Weights of a small transformer language model: untied embeddings.
MLP neurons of a small language model. Each row is named by its layer, matrix (gate and up: input weights) and neuron, and shows model dimensions 144-239. Each number is 50 + 15 x the weight over its row's rms, rounded and kept within 0 to 99. A neuron's up and down rows have the sign that makes its largest values positive.
After each neuron's rows, "fires after" lists the tokens most often just before its 100 highest values on Wikipedia text that the model never trained on. A number after a token or word is its count.

L6.gate586:45 49 36 22 41 61 56 52 64 60 51 43 28 49 30 40 57 86 32 43 50 86 47 30 56 70 25 52 23 51 36 54 48 45 68 32 50 40 54 45 70 48 73 45 64 35 65 47 96 23 51 62 62 66 60 46 53 61 60 56 51 82 67 66 68 70 64 42 52 39 60 80 37 67 32 58 61 50 49 59 57 21 58 47 58 21 42 46 60 75 64 59 83 48 58 25
L6.up586:58 64 54 41 45 33 46 62 62 55 57 54 61 51 57 47 32 29 47 62 46 61 49 57 94 52 59 66 64 24 65 43 61 52 25 12 35 37 46 47 48 31 38 58 38 47 44 59 43 68 30 28 50 50 63 56 47 44 47 77 38 41 42 50 35 55 46 23 49 50 49 52 33 37 42 47 55 62 47 52 72 57 52 60 16 66 43 33 72 64 14 41 60 32 43 32
fires after: " " 35, "i" 10, " and" 10, "," 10, " wh" 9, "et" 6

L10.gate282:38 49 54 51 39 45 56 59 36 55 54 42 68 39 45 34 72 50 52 37 54 73 24 58 48 38 35 53 51 43 20 77 31 36 38 73 58 24 37 13 67 44 30 66 11 64 51 80 50 53 46 26 50 70 72 56 60 72 71 73 14 56 75 58 54 42 56 46 53 54 54 36 25 39 57 25 52 49 38 69 73 42 35 37 34 57 61 47 24 78 44 33 56 65 00 35
L10.up282:46 56 43 69 33 85 29 52 23 42 44 37 59 26 47 61 50 36 40 36 23 42 40 60 55 51 37 48 51 63 57 58 57 60 60 52 53 64 33 31 19 52 68 48 52 26 82 54 41 61 34 61 60 47 59 59 47 59 51 49 46 85 35 49 30 37 58 22 63 38 70 40 45 57 68 64 62 64 52 68 48 71 49 86 52 55 41 51 42 21 71 51 60 77 42 53
fires after: "e" 16, "t" 11, "ust" 9, "f" 6, "b" 6, "as" 6

L10.gate636:70 49 73 43 47 29 33 58 51 68 61 64 36 33 36 49 50 63 43 70 60 57 67 75 49 49 40 58 44 58 63 67 57 47 29 59 50 55 35 31 56 24 65 21 47 48 52 11 59 65 49 33 46 34 43 64 57 43 38 52 42 57 73 88 71 62 59 44 52 45 64 29 39 43 41 68 44 19 68 43 48 45 44 61 53 51 50 34 27 66 51 62 29 48 64 33
L10.up636:53 81 52 55 59 41 18 47 72 62 75 27 58 38 20 41 69 52 59 51 44 61 66 56 47 45 50 30 52 81 21 59 33 54 43 55 73 54 78 55 27 34 66 34 31 42 72 41 77 60 64 44 38 40 71 63 18 53 50 47 38 72 52 36 33 36 65 29 75 46 45 57 70 59 69 55 56 57 41 72 30 54 52 42 48 42 51 31 64 30 62 48 65 60 44 53
fires after: "ver" 24, "-" 11, " p" 9, " t" 9

L10.gate605:57 56 57 44 41 43 51 26 43 59 40 29 37 46 28 59 35 42 85 44 47 54 43 28 67 65 36 55 41 51 69 71 47 48 58 69 65 42 54 47 57 50 59 36 49 62 70 21 51 50 51 61 39 68 39 41 13 81 53 78 52 62 57 84 60 67 17 55 26 39 61 44 36 64 24 45 44 21 29 40 64 62 47 31 56 47 60 53 20 44 42 84 44 61 58 23
L10.up605:49 62 55 38 30 42 20 52 25 20 59 51 57 41 26 72 22 57 53 54 67 56 62 55 69 44 71 60 36 59 57 41 55 31 43 64 71 45 89 40 22 48 56 38 39 73 55 43 51 49 64 55 29 13 74 55 29 57 58 45 52 63 39 59 49 22 26 55 47 49 63 52 46 53 58 37 41 35 47 44 43 64 35 72 65 37 54 38 40 55 29 43 33 44 41 41
fires after: " s" 16, "-" 13, "\n" 13, " in" 8, " p" 6

L6.gate23:33 31 49 50 42 56 38 43 44 52 63 39 30 45 34 50 48 60 26 55 68 86 54 62 49 46 48 62 28 44 62 19 50 58 54 54 50 36 40 38 67 42 44 46 52 54 48 52 48 36 38 43 84 63 57 50 26 40 65 70 34 65 55 62 46 74 65 64 79 59 59 48 50 39 55 70 46 72 63 62 58 55 61 59 54 25 48 43 43 48 65 66 84 58 46 00
L6.up23:31 32 54 51 43 45 34 38 58 71 49 49 40 46 56 53 48 33 30 62 64 86 71 60 61 36 49 46 18 44 46 26 43 46 45 51 53 39 46 27 76 47 52 48 55 30 60 46 48 48 42 44 61 47 53 53 47 32 70 72 27 77 43 75 45 67 69 36 68 53 59 33 51 41 49 64 65 68 67 70 66 44 46 58 53 30 57 47 32 58 39 60 86 56 67 34
fires after: " wh" 23, " the" 17, " The" 13, "," 7, "o" 4, "i" 4

L8.gate142:40 35 43 47 34 68 54 44 59 64 36 36 44 69 58 36 45 52 52 49 75 36 96 75 42 58 55 44 67 44 65 50 34 56 49 60 31 37 66 70 38 39 51 64 48 33 49 51 58 68 30 42 46 29 45 61 43 13 37 51 44 50 42 39 47 69 49 38 42 42 40 64 63 72 18 60 31 43 33 44 17 42 60 61 48 23 57 54 55 46 30 69 50 67 46 49
L8.up142:55 21 39 34 25 38 64 58 23 59 10 23 54 48 46 37 54 40 66 28 83 15 54 28 56 55 57 47 55 42 64 21 47 54 17 53 63 68 64 46 42 46 34 52 53 69 67 72 46 51 52 75 62 28 24 37 20 61 46 26 38 56 30 26 62 70 59 57 65 26 55 61 48 49 30 45 32 81 38 72 54 20 59 70 61 55 39 75 42 43 35 63 69 38 26 56
fires after: "ot" 20, "ow" 20, "um" 19, "un" 6, "im" 6

L8.gate262:50 69 48 30 65 41 53 28 48 70 30 45 44 40 39 50 50 51 29 05 38 44 60 32 41 45 44 42 40 78 79 60 31 62 62 42 69 37 52 42 45 48 72 52 55 56 63 33 45 46 63 57 45 72 44 24 50 80 71 44 47 66 53 35 35 54 44 64 40 34 32 25 67 64 51 39 36 28 39 45 46 59 34 33 64 48 40 71 63 45 52 64 56 51 47 58
L8.up262:41 60 46 39 57 45 35 46 53 59 48 56 60 62 45 41 25 42 55 48 77 47 63 57 48 37 56 32 42 64 36 58 58 61 54 49 56 33 44 68 33 62 42 50 43 61 45 46 52 42 50 49 77 40 50 33 27 60 59 66 55 39 71 61 45 46 36 47 38 50 39 24 35 41 61 28 77 60 52 59 36 42 33 50 79 50 48 22 16 50 64 44 74 83 48 37
fires after: "j" 48, " J" 39

L8.gate139:66 65 62 66 27 32 47 27 25 58 25 31 57 49 40 40 52 40 56 76 76 40 65 59 42 60 38 66 56 55 49 74 43 57 64 33 41 68 36 53 40 55 57 61 51 59 84 34 37 59 37 08 52 67 50 52 49 41 41 41 42 48 53 44 66 57 48 30 51 58 50 37 37 51 39 46 64 47 52 62 54 32 58 48 57 37 56 69 56 51 50 52 66 51 47 61
L8.up139:54 71 65 69 58 82 68 42 50 54 30 57 63 52 08 45 59 54 38 64 58 32 57 71 30 59 14 37 53 54 43 37 54 47 86 28 54 32 71 68 45 60 62 59 52 41 45 68 49 61 51 34 75 71 51 46 52 19 23 53 60 67 70 61 59 48 45 39 47 74 37 47 61 58 49 30 71 66 59 42 25 58 42 58 59 69 45 60 77 40 60 62 54 42 34 49
fires after: "d" 28, "l" 19, "w" 15, " W" 5, "od" 4

L8.gate390:67 53 60 39 26 59 48 25 63 50 59 41 62 61 66 47 58 29 56 76 68 60 44 71 63 52 64 58 79 31 22 55 69 57 99 51 53 47 40 58 28 48 54 53 29 42 53 44 39 55 53 34 45 50 24 40 64 36 22 31 49 08 62 22 67 32 56 53 56 33 52 33 38 68 50 21 46 70 75 70 52 36 28 57 52 49 48 88 46 36 39 33 37 66 57 55
L8.up390:54 57 48 49 41 68 30 75 74 38 63 74 51 85 58 48 53 85 36 52 40 56 30 61 46 68 23 55 50 54 32 66 53 49 63 61 43 58 26 53 38 64 48 49 38 40 56 29 48 56 60 49 49 65 33 33 64 42 37 48 46 53 55 43 50 26 31 63 55 74 12 29 71 50 55 30 51 40 80 18 42 42 68 46 63 50 38 63 82 60 46 53 55 66 10 84
fires after: "u" 23, "re" 20, "ri" 12, "e" 11, "ir" 4, "is" 4

L8.gate42:55 33 53 65 41 38 80 53 32 33 48 31 51 54 29 52 45 73 77 36 59 63 46 63 30 41 59 26 58 65 52 63 32 52 58 61 49 64 52 31 45 55 42 63 34 42 76 78 56 36 35 41 45 52 73 46 43 35 35 27 28 48 27 50 53 27 40 44 42 43 51 51 40 49 75 46 47 78 43 87 45 06 66 55 31 47 21 68 53 39 34 27 55 63 42 67
L8.up42:66 41 48 65 42 55 76 43 55 56 45 71 44 54 31 62 84 53 57 37 30 70 53 49 35 41 47 48 73 59 41 48 17 69 49 46 27 60 46 18 37 54 51 58 51 59 71 76 35 51 32 27 31 61 75 30 36 64 63 63 40 54 48 38 48 58 47 14 36 60 59 35 51 51 63 61 44 87 69 49 60 37 59 65 04 30 63 60 52 43 59 31 48 46 57 51
fires after: "ust" 22, "st" 21, "f" 16, "ort" 8, "ect" 6, "nd" 5

L10.gate263:47 37 63 49 29 52 49 50 66 39 37 65 66 43 79 31 52 68 61 41 71 69 52 42 57 51 48 63 50 30 32 44 71 87 73 51 82 73 37 61 45 50 63 54 53 38 37 25 55 67 43 21 72 38 62 61 23 20 27 31 75 64 93 60 44 67 60 63 49 42 85 70 25 37 47 45 48 31 50 83 45 44 18 39 66 49 35 77 63 41 29 40 52 60 52 54
L10.up263:56 70 37 34 51 53 73 46 69 26 60 47 41 56 66 65 53 58 54 38 62 62 40 43 40 61 66 29 43 85 47 39 61 55 61 72 47 61 60 40 58 65 36 32 56 50 60 41 62 58 71 67 64 56 65 63 47 46 34 64 76 46 23 38 74 29 48 38 50 46 41 60 51 63 25 48 29 35 41 55 57 50 52 47 30 33 43 46 63 84 52 49 35 70 43 55
fires after: "ed" 24, "e" 9, "ing" 8, "ar" 7, "ri" 5

L7.gate628:37 41 54 37 14 50 51 41 42 43 77 45 58 63 50 93 48 76 52 43 70 63 62 36 66 45 37 50 46 66 69 30 42 35 59 32 55 26 42 40 66 56 56 44 44 64 71 21 55 44 60 64 25 53 35 28 24 83 39 66 60 56 50 39 50 59 76 65 60 54 73 57 25 61 15 80 54 67 71 68 61 59 59 54 39 69 61 56 38 41 82 56 46 39 54 46
L7.up628:58 42 51 12 53 55 48 56 76 72 70 48 30 65 45 36 32 38 52 75 52 69 42 43 66 65 48 35 60 61 25 41 37 50 42 51 15 68 49 34 58 40 46 52 48 51 51 40 34 42 49 56 61 41 51 52 58 48 45 67 48 71 65 66 14 69 58 53 77 67 66 82 49 59 60 62 42 57 49 54 48 54 41 66 44 51 44 47 50 65 54 47 71 24 33 07
fires after: "i" 20, " H" 15, " h" 13, " wh" 13, "b" 6

L6.gate605:70 53 40 32 41 31 47 50 64 58 27 50 42 42 08 55 46 36 41 31 30 63 75 48 67 66 43 46 41 92 59 71 31 51 62 61 54 46 31 43 76 48 54 39 45 42 58 35 63 48 48 39 21 70 74 56 66 65 61 49 45 88 47 70 56 62 38 51 23 43 17 56 46 46 52 69 52 74 51 54 45 52 48 38 51 11 37 58 28 36 35 74 50 43 41 43
L6.up605:51 56 51 54 40 40 17 57 45 30 65 56 39 38 10 49 53 48 47 56 26 69 64 57 52 49 41 39 61 68 46 88 39 53 60 59 65 38 16 79 58 51 51 49 37 46 50 46 64 47 46 30 30 66 70 35 61 32 77 70 38 74 58 55 49 52 37 53 14 45 30 28 51 45 34 56 54 64 49 50 46 63 49 37 44 44 30 38 46 66 26 45 83 42 51 46
fires after: " J" 15, "," 11, "u" 10, "–" 6, " un" 5, " (" 5

L8.gate209:39 49 51 21 56 10 91 67 67 68 41 67 53 39 66 71 50 36 55 61 74 28 60 53 42 67 26 53 54 63 35 61 55 53 47 58 37 67 53 28 47 80 64 52 37 64 81 32 63 37 82 36 38 44 46 52 32 73 59 57 31 42 55 61 39 45 53 42 20 30 47 58 58 25 56 58 26 12 17 43 68 33 62 08 54 70 64 66 67 68 47 55 25 63 56 39
L8.up209:69 65 60 73 74 30 46 25 55 42 26 55 48 14 37 55 29 42 35 34 31 27 31 59 58 61 42 23 64 78 51 46 58 48 35 33 69 30 52 41 41 26 43 59 42 40 57 68 33 62 68 44 32 36 55 66 41 48 61 46 23 53 74 50 39 58 56 45 48 41 50 55 72 64 65 81 50 70 57 53 44 55 43 51 45 73 41 38 55 31 78 60 36 80 58 83
fires after: " " 30, " m" 16, " b" 15, "y" 14, " B" 4

L7.gate508:41 66 53 27 36 42 49 46 28 64 37 60 55 36 54 59 48 49 40 48 74 64 82 26 28 58 25 52 53 57 83 50 29 69 72 40 58 61 52 52 60 49 58 25 38 62 51 35 55 36 56 24 48 60 49 34 47 72 58 81 48 58 46 57 44 71 57 62 50 42 93 68 18 71 57 67 35 61 36 64 50 59 64 49 61 25 52 55 24 44 77 72 66 47 67 37
L7.up508:82 59 61 42 59 26 55 72 39 58 22 55 29 50 73 47 38 26 64 32 47 73 57 40 38 32 51 58 24 44 39 60 61 65 30 43 53 65 52 43 55 57 40 42 46 67 53 52 60 66 51 48 53 42 49 51 47 71 45 66 52 75 66 65 38 68 61 45 60 51 57 12 39 34 44 43 59 51 59 55 50 68 39 47 61 64 33 33 24 63 73 43 74 44 24 65
fires after: " J" 28, " K" 26, " M" 16, " Ch" 15, " m" 11

L7.gate493:44 65 49 64 49 56 66 35 31 52 55 40 63 62 47 49 85 56 35 67 67 57 58 51 41 59 42 40 83 69 49 77 48 55 61 26 46 68 35 64 71 42 52 57 51 58 63 36 40 57 55 36 35 42 71 45 41 57 59 40 49 34 71 13 37 51 67 31 47 42 24 50 38 61 26 36 22 46 59 88 62 63 28 39 76 47 70 48 74 69 67 28 64 64 41 56
L7.up493:48 66 40 60 46 67 41 34 60 29 59 77 51 60 42 35 63 24 64 63 44 48 20 58 37 50 51 36 36 35 21 34 41 71 41 43 24 26 61 74 77 58 34 48 55 71 63 66 48 55 43 57 64 62 51 43 40 57 48 69 53 36 10 41 52 27 64 37 56 92 30 44 69 45 58 38 78 42 59 35 56 62 54 74 39 47 50 68 57 49 37 34 60 43 42 58
fires after: "f" 16, "l" 13, "es" 11, " de" 11, "p" 5, "d" 5

L7.gate703:47 33 56 23 64 20 54 51 39 86 57 28 30 47 84 62 76 29 68 36 53 45 58 46 65 25 49 38 64 16 44 58 45 51 35 60 42 37 65 60 69 75 49 38 81 41 52 64 55 41 54 53 54 50 24 48 48 73 37 45 55 28 64 56 34 71 55 45 51 39 62 74 46 47 50 30 49 33 52 44 60 71 74 35 64 58 73 40 40 52 59 54 28 49 47 00
L7.up703:81 38 61 58 58 43 60 64 80 60 64 39 35 51 61 59 58 38 45 59 43 45 57 55 88 51 19 61 57 54 50 55 43 63 18 54 35 58 43 35 72 27 47 27 22 69 74 32 63 42 61 37 51 48 64 63 23 35 53 60 33 32 46 55 19 42 94 48 60 67 78 48 69 38 67 83 57 79 56 61 57 20 45 42 54 45 54 37 39 64 59 51 47 66 40 71
fires after: " " 65, " B" 9, "C" 7, " M" 7

L8.gate383:70 42 43 38 34 31 45 53 54 49 46 51 60 46 72 67 48 77 44 36 60 45 59 75 66 52 39 40 89 29 64 51 40 46 60 68 39 40 55 60 69 59 63 71 46 69 63 51 75 72 60 41 30 52 37 67 51 33 44 40 38 55 46 65 54 50 64 53 50 59 99 63 25 46 35 54 32 54 52 52 60 59 48 64 31 63 51 63 33 71 42 82 47 45 55 84
L8.up383:59 31 53 39 39 33 46 45 45 30 23 31 50 50 59 53 36 44 57 64 75 53 55 52 43 50 50 65 53 29 67 68 56 47 42 10 73 63 32 66 48 53 45 26 50 54 70 50 61 34 64 30 30 23 52 40 25 29 35 15 47 47 47 51 61 28 69 50 49 50 62 29 52 60 54 48 37 60 41 69 47 41 47 33 46 35 43 30 31 81 39 56 47 23 56 60
fires after: " c" 42, " C" 14, " M" 8, " in" 5, " con" 4

L8.gate609:36 73 54 37 32 51 54 68 38 68 49 43 23 59 41 50 44 49 29 66 29 52 45 45 23 51 60 67 56 67 53 35 67 54 81 53 54 82 40 50 45 79 41 32 23 56 36 45 46 56 46 44 82 48 43 25 66 64 62 50 51 46 67 55 57 69 39 40 31 65 52 57 43 66 44 44 61 67 38 56 73 54 50 40 63 44 52 70 75 64 99 30 57 70 35 60
L8.up609:58 67 72 48 34 50 40 33 00 07 31 51 41 48 31 52 61 36 49 39 58 51 51 37 64 48 58 48 50 66 61 37 44 45 75 35 39 60 44 40 38 43 38 58 60 28 56 65 56 62 55 34 42 26 59 63 30 59 34 26 39 73 53 47 55 78 38 47 56 25 54 54 69 67 54 67 27 44 29 61 51 58 69 70 46 53 37 49 45 33 69 74 26 33 36 44
fires after: "ar" 13, "as" 12, "." 11, "k" 9, "ol" 8

L7.gate147:40 66 58 52 53 23 46 61 67 65 32 39 43 64 58 53 56 32 82 58 59 48 63 48 50 29 49 59 47 65 57 76 43 77 69 54 38 56 60 72 24 65 70 28 74 58 55 43 30 30 34 35 35 70 50 19 49 41 54 61 72 67 45 63 50 20 40 53 73 55 42 39 43 26 58 31 38 50 32 64 53 45 37 58 57 23 58 37 33 46 51 62 55 77 61 50
L7.up147:29 55 58 49 45 54 38 47 43 41 38 31 33 53 35 45 33 49 49 84 85 69 61 49 63 16 50 43 28 18 81 43 37 23 44 32 49 64 53 38 74 79 58 28 65 85 56 33 47 27 38 42 40 50 54 70 44 71 75 37 64 50 57 74 43 50 71 35 65 61 32 65 50 51 39 25 38 45 63 39 58 60 53 65 54 28 51 54 46 59 41 60 80 46 59 37
fires after: " 1" 43, "–" 36, "-" 10, " 2" 4

L7.gate3:78 51 55 36 38 33 49 52 43 68 47 42 78 13 37 68 34 34 37 51 52 38 74 70 39 67 34 33 67 59 61 67 43 52 28 59 28 64 63 42 55 27 55 45 47 30 53 43 50 34 31 36 35 43 60 69 40 51 56 69 35 65 44 52 85 99 46 63 60 46 61 55 45 71 37 63 36 57 46 36 42 57 54 72 62 41 57 40 40 50 41 78 43 45 46 24
L7.up3:85 39 47 54 25 31 74 55 20 51 40 63 68 39 57 57 67 44 46 44 37 32 71 44 56 56 47 20 45 55 37 61 43 56 41 59 18 40 54 54 47 44 63 35 65 34 57 68 66 29 73 58 36 51 56 36 34 65 36 59 09 53 37 56 58 85 73 71 29 30 74 44 38 73 44 51 49 38 43 39 56 44 55 62 63 47 51 51 62 36 66 65 46 54 51 47
fires after: "e" 21, "ow" 18, "un" 12, "en" 9, "te" 5, "{" 5

L7.gate642:43 61 54 45 35 53 46 69 35 67 32 46 47 62 69 52 49 68 37 58 60 42 18 37 56 58 56 57 60 42 43 49 45 74 67 69 40 59 70 46 41 48 28 60 70 53 48 54 40 65 67 47 71 67 66 52 20 77 67 67 53 53 72 40 43 33 37 48 26 64 26 36 56 25 52 49 51 39 23 40 52 54 64 52 40 47 59 70 78 36 80 42 55 46 09 37
L7.up642:56 58 46 37 46 44 48 51 16 47 59 66 47 58 42 37 53 40 31 66 64 40 49 26 48 67 70 55 64 74 41 35 43 58 50 64 39 51 61 41 72 41 43 31 44 70 64 36 87 70 71 70 51 46 73 45 50 71 64 49 83 34 42 29 88 47 54 60 72 29 66 51 56 54 37 48 33 37 31 57 59 57 43 59 51 68 55 80 75 37 68 39 29 64 53 48
fires after: " st" 19, "s" 11, "k" 9, "." 8, "el" 4

L7.gate489:64 47 51 42 42 55 58 29 53 48 74 21 37 53 50 57 72 50 40 48 78 39 61 62 45 59 53 27 50 37 54 61 29 41 58 91 52 55 35 36 49 41 52 49 62 40 56 31 44 50 17 47 45 68 43 63 42 45 39 36 52 24 41 37 25 75 45 73 44 43 71 55 24 18 14 59 48 54 30 54 52 45 69 44 35 23 61 55 40 68 45 70 40 66 42 67
L7.up489:37 47 45 78 37 60 65 49 32 70 36 56 42 60 68 62 49 71 52 51 29 48 59 71 29 47 51 25 35 36 80 67 20 58 47 62 27 60 54 44 30 66 60 41 85 59 49 42 55 39 47 55 28 64 65 31 39 39 51 40 49 40 42 40 46 38 19 44 38 48 45 56 54 36 45 37 54 36 10 61 59 33 99 43 38 12 39 54 55 39 48 79 38 64 58 47
fires after: " C" 36, " c" 19, "ers" 14, "C" 8, "c" 6, "op" 4

L7.gate510:60 24 49 67 34 22 44 44 41 45 57 34 41 62 36 53 64 67 26 36 67 33 57 49 56 55 53 38 54 31 63 66 45 47 32 82 45 55 38 61 67 68 57 57 68 49 61 53 46 35 55 46 26 63 26 47 62 46 19 56 45 47 50 55 38 59 56 66 93 49 76 71 45 32 58 39 35 51 37 50 73 51 81 49 82 33 72 65 36 48 56 65 39 29 31 54
L7.up510:65 44 35 39 46 28 55 13 39 51 27 40 44 55 51 34 74 45 50 20 71 58 55 44 50 72 39 24 64 48 52 57 24 64 32 45 36 50 48 74 52 54 54 54 46 80 53 44 74 44 43 34 49 04 49 54 71 46 53 28 34 54 32 40 45 66 41 57 51 42 83 61 59 42 43 57 47 59 50 46 55 44 54 47 44 56 49 16 53 68 36 62 24 46 44 60
fires after: " C" 45, " c" 34, "c" 8, "on" 5

L7.gate177:27 30 59 58 36 28 44 39 56 53 26 55 40 43 58 48 54 65 67 74 60 49 42 29 52 58 34 44 43 18 61 54 49 37 52 71 44 64 36 39 55 73 59 29 61 53 51 55 57 13 58 21 32 55 14 54 55 59 34 69 41 47 35 76 29 33 48 56 54 53 81 68 20 59 55 75 81 45 54 30 62 60 77 42 57 49 56 33 30 37 61 68 40 57 25 55
L7.up177:69 46 44 30 65 64 66 40 76 73 64 49 19 66 29 44 33 52 61 51 74 50 51 49 34 54 42 78 31 32 60 62 64 49 32 67 45 50 62 30 43 52 48 30 52 57 38 46 68 44 39 59 23 70 36 62 55 50 50 22 24 57 57 24 46 63 58 58 89 45 38 41 68 36 76 57 62 38 57 47 44 42 61 55 32 34 42 02 32 42 56 68 62 61 31 49
fires after: " H" 14, "S" 13, " U" 11, "Q" 10, " C" 9, " c" 8

L7.gate42:23 42 54 56 24 39 66 22 29 58 54 50 40 64 66 80 55 81 38 48 40 65 56 58 75 70 44 46 41 45 54 59 23 36 42 34 39 24 42 39 74 91 56 45 59 76 45 45 57 34 76 48 13 65 30 64 57 79 50 43 25 27 18 63 36 44 53 42 73 64 63 81 37 54 66 62 48 62 67 61 57 21 75 55 35 48 62 41 50 51 57 52 41 54 39 63
L7.up42:40 38 73 32 59 38 43 45 37 56 44 30 44 36 52 56 14 49 66 54 56 38 64 45 73 61 36 64 32 47 28 39 56 40 40 36 39 73 49 50 70 53 53 33 61 59 58 27 42 58 14 50 53 51 19 49 35 32 41 62 47 61 37 46 47 57 56 45 52 56 84 67 46 63 44 59 46 36 43 30 53 72 54 61 48 41 42 10 04 59 51 93 38 11 50 58
fires after: " c" 21, " " 12, " l" 11, " C" 9, " H" 7

L8.gate198:64 77 67 18 36 41 49 52 38 37 58 44 50 70 48 63 56 45 39 42 45 52 46 47 36 29 55 22 51 65 33 67 41 51 53 77 30 41 36 20 41 55 64 42 48 46 61 30 86 43 69 57 46 39 64 38 26 78 89 35 42 57 56 48 14 54 72 39 59 43 42 11 58 46 60 44 18 58 40 52 54 63 44 05 46 61 73 25 80 58 73 51 34 46 59 47
L8.up198:39 59 42 65 52 41 53 28 46 45 78 20 43 22 55 52 28 50 51 47 34 56 42 47 85 58 28 38 41 49 08 60 65 59 53 60 53 46 55 37 38 60 48 53 41 50 45 72 43 71 73 43 39 52 06 36 30 55 56 56 66 33 45 59 41 33 43 60 45 38 57 44 49 45 60 50 56 60 60 43 53 53 34 41 27 50 44 48 16 63 49 73 27 42 71 61
fires after: " b" 54, "r" 14, "b" 13

L7.gate368:49 51 55 27 61 24 71 37 31 64 43 51 54 26 39 59 41 06 55 48 72 40 51 38 68 46 27 44 56 89 63 71 42 77 44 80 59 26 50 35 46 42 50 50 69 56 81 43 49 61 33 39 30 24 70 71 29 23 52 27 37 36 58 45 41 57 51 60 30 41 38 59 52 44 43 49 50 55 53 47 44 44 73 37 37 47 69 31 57 83 62 45 19 35 42 59
L7.up368:49 76 36 73 37 49 60 30 56 24 68 43 44 52 32 43 71 40 41 64 50 69 39 35 39 59 47 18 60 37 42 35 91 45 35 49 48 67 56 50 49 45 37 42 43 64 52 55 61 57 80 55 59 37 56 73 74 66 85 54 53 62 62 38 28 52 31 17 76 44 49 67 57 51 41 64 42 55 75 36 39 32 45 56 61 48 23 83 85 63 70 25 40 38 47 40
fires after: " w" 30, " b" 16, " W" 13, " B" 7, " c" 4

L8.gate430:58 56 49 24 41 45 50 60 35 60 59 43 55 61 79 64 83 46 23 55 68 48 43 46 62 54 64 39 63 54 44 64 24 51 40 62 41 41 53 22 64 51 52 29 48 58 66 10 75 36 70 54 56 48 58 52 40 62 63 53 58 61 71 42 46 68 59 48 44 36 41 66 48 45 45 52 37 12 39 40 75 41 54 26 41 41 84 33 55 68 80 65 38 78 27 10
L8.up430:44 33 30 56 57 43 54 33 38 60 63 42 72 56 54 26 64 24 41 47 54 82 37 34 59 71 71 35 41 39 36 44 53 41 62 35 52 53 48 46 57 45 47 52 33 42 64 53 45 46 48 55 55 52 70 44 45 45 37 65 70 70 65 61 67 56 32 39 32 66 53 66 45 52 45 52 50 62 87 39 72 38 59 52 30 75 41 45 42 49 69 75 18 36 34 19
fires after: "b" 25, "o" 9, "gh" 6, "l" 6, "k" 6, "ie" 6

L7.gate41:75 64 50 33 45 51 64 65 82 62 52 49 66 23 26 39 47 44 32 23 74 48 87 45 63 45 65 64 58 44 57 36 47 37 55 31 49 40 66 55 41 39 54 50 51 34 69 68 30 59 32 64 57 36 54 60 55 25 39 52 39 54 60 42 54 99 56 45 55 50 53 41 58 42 55 42 46 66 49 65 55 25 61 41 62 29 66 38 37 52 41 60 71 35 31 50
L7.up41:72 32 49 49 36 31 65 51 45 61 44 41 38 42 49 73 52 47 63 37 73 16 81 52 70 47 77 47 56 47 37 30 54 61 49 65 70 24 54 44 45 38 44 52 42 37 58 42 81 46 42 60 55 41 64 73 47 30 53 31 36 51 48 48 89 94 44 61 58 45 53 56 61 35 25 75 63 70 33 64 47 25 66 44 45 52 55 44 31 65 37 55 57 52 31 54
fires after: "it" 20, "t" 19, "ot" 14, "ow" 8, "k" 7

L7.gate680:52 72 35 35 48 38 35 72 76 45 45 54 28 82 55 62 58 65 54 27 56 37 52 56 47 31 38 49 52 48 62 37 43 52 43 67 54 25 38 27 56 71 51 33 80 52 45 50 20 46 33 50 47 63 16 06 68 75 54 79 53 62 70 49 58 52 40 53 54 51 64 34 43 25 54 49 54 46 76 49 61 75 50 40 71 50 49 66 38 43 58 72 54 70 37 61
L7.up680:36 58 37 53 45 40 35 49 63 47 64 26 52 65 40 35 63 33 47 57 62 50 43 54 31 16 74 25 51 61 25 48 31 71 75 38 16 39 51 60 54 50 45 53 36 24 57 57 57 44 56 32 47 02 58 20 48 40 60 52 82 55 48 29 16 33 35 73 50 65 40 26 51 41 32 47 41 47 44 36 50 59 33 46 38 37 43 49 50 59 34 11 57 67 59 84
fires after: " F" 26, " 201" 25, " 199" 22, "as" 4, " J" 4

L8.gate210:32 57 44 24 49 43 51 56 58 49 62 48 52 74 76 68 58 51 46 48 52 45 35 46 47 50 35 46 37 57 27 77 65 58 44 80 33 50 34 30 38 63 49 66 49 40 60 43 72 40 55 33 52 58 43 52 43 70 58 24 49 39 63 36 36 50 57 30 77 79 47 32 52 12 34 44 24 42 48 36 49 41 41 14 47 71 70 45 66 73 50 43 71 66 65 48
L8.up210:53 35 44 56 70 54 49 26 58 36 46 63 60 41 25 29 39 25 64 28 22 39 39 55 49 57 55 35 37 50 50 37 73 44 54 47 38 60 51 53 49 59 49 53 31 33 32 75 44 80 73 74 62 35 37 74 55 48 48 45 66 61 45 57 16 66 34 27 53 61 38 48 71 71 44 67 31 48 76 42 40 70 53 61 39 86 28 64 65 47 66 42 14 59 60 49
fires after: "d" 25, "o" 24, "b" 19, " B" 7, " b" 6, "e" 5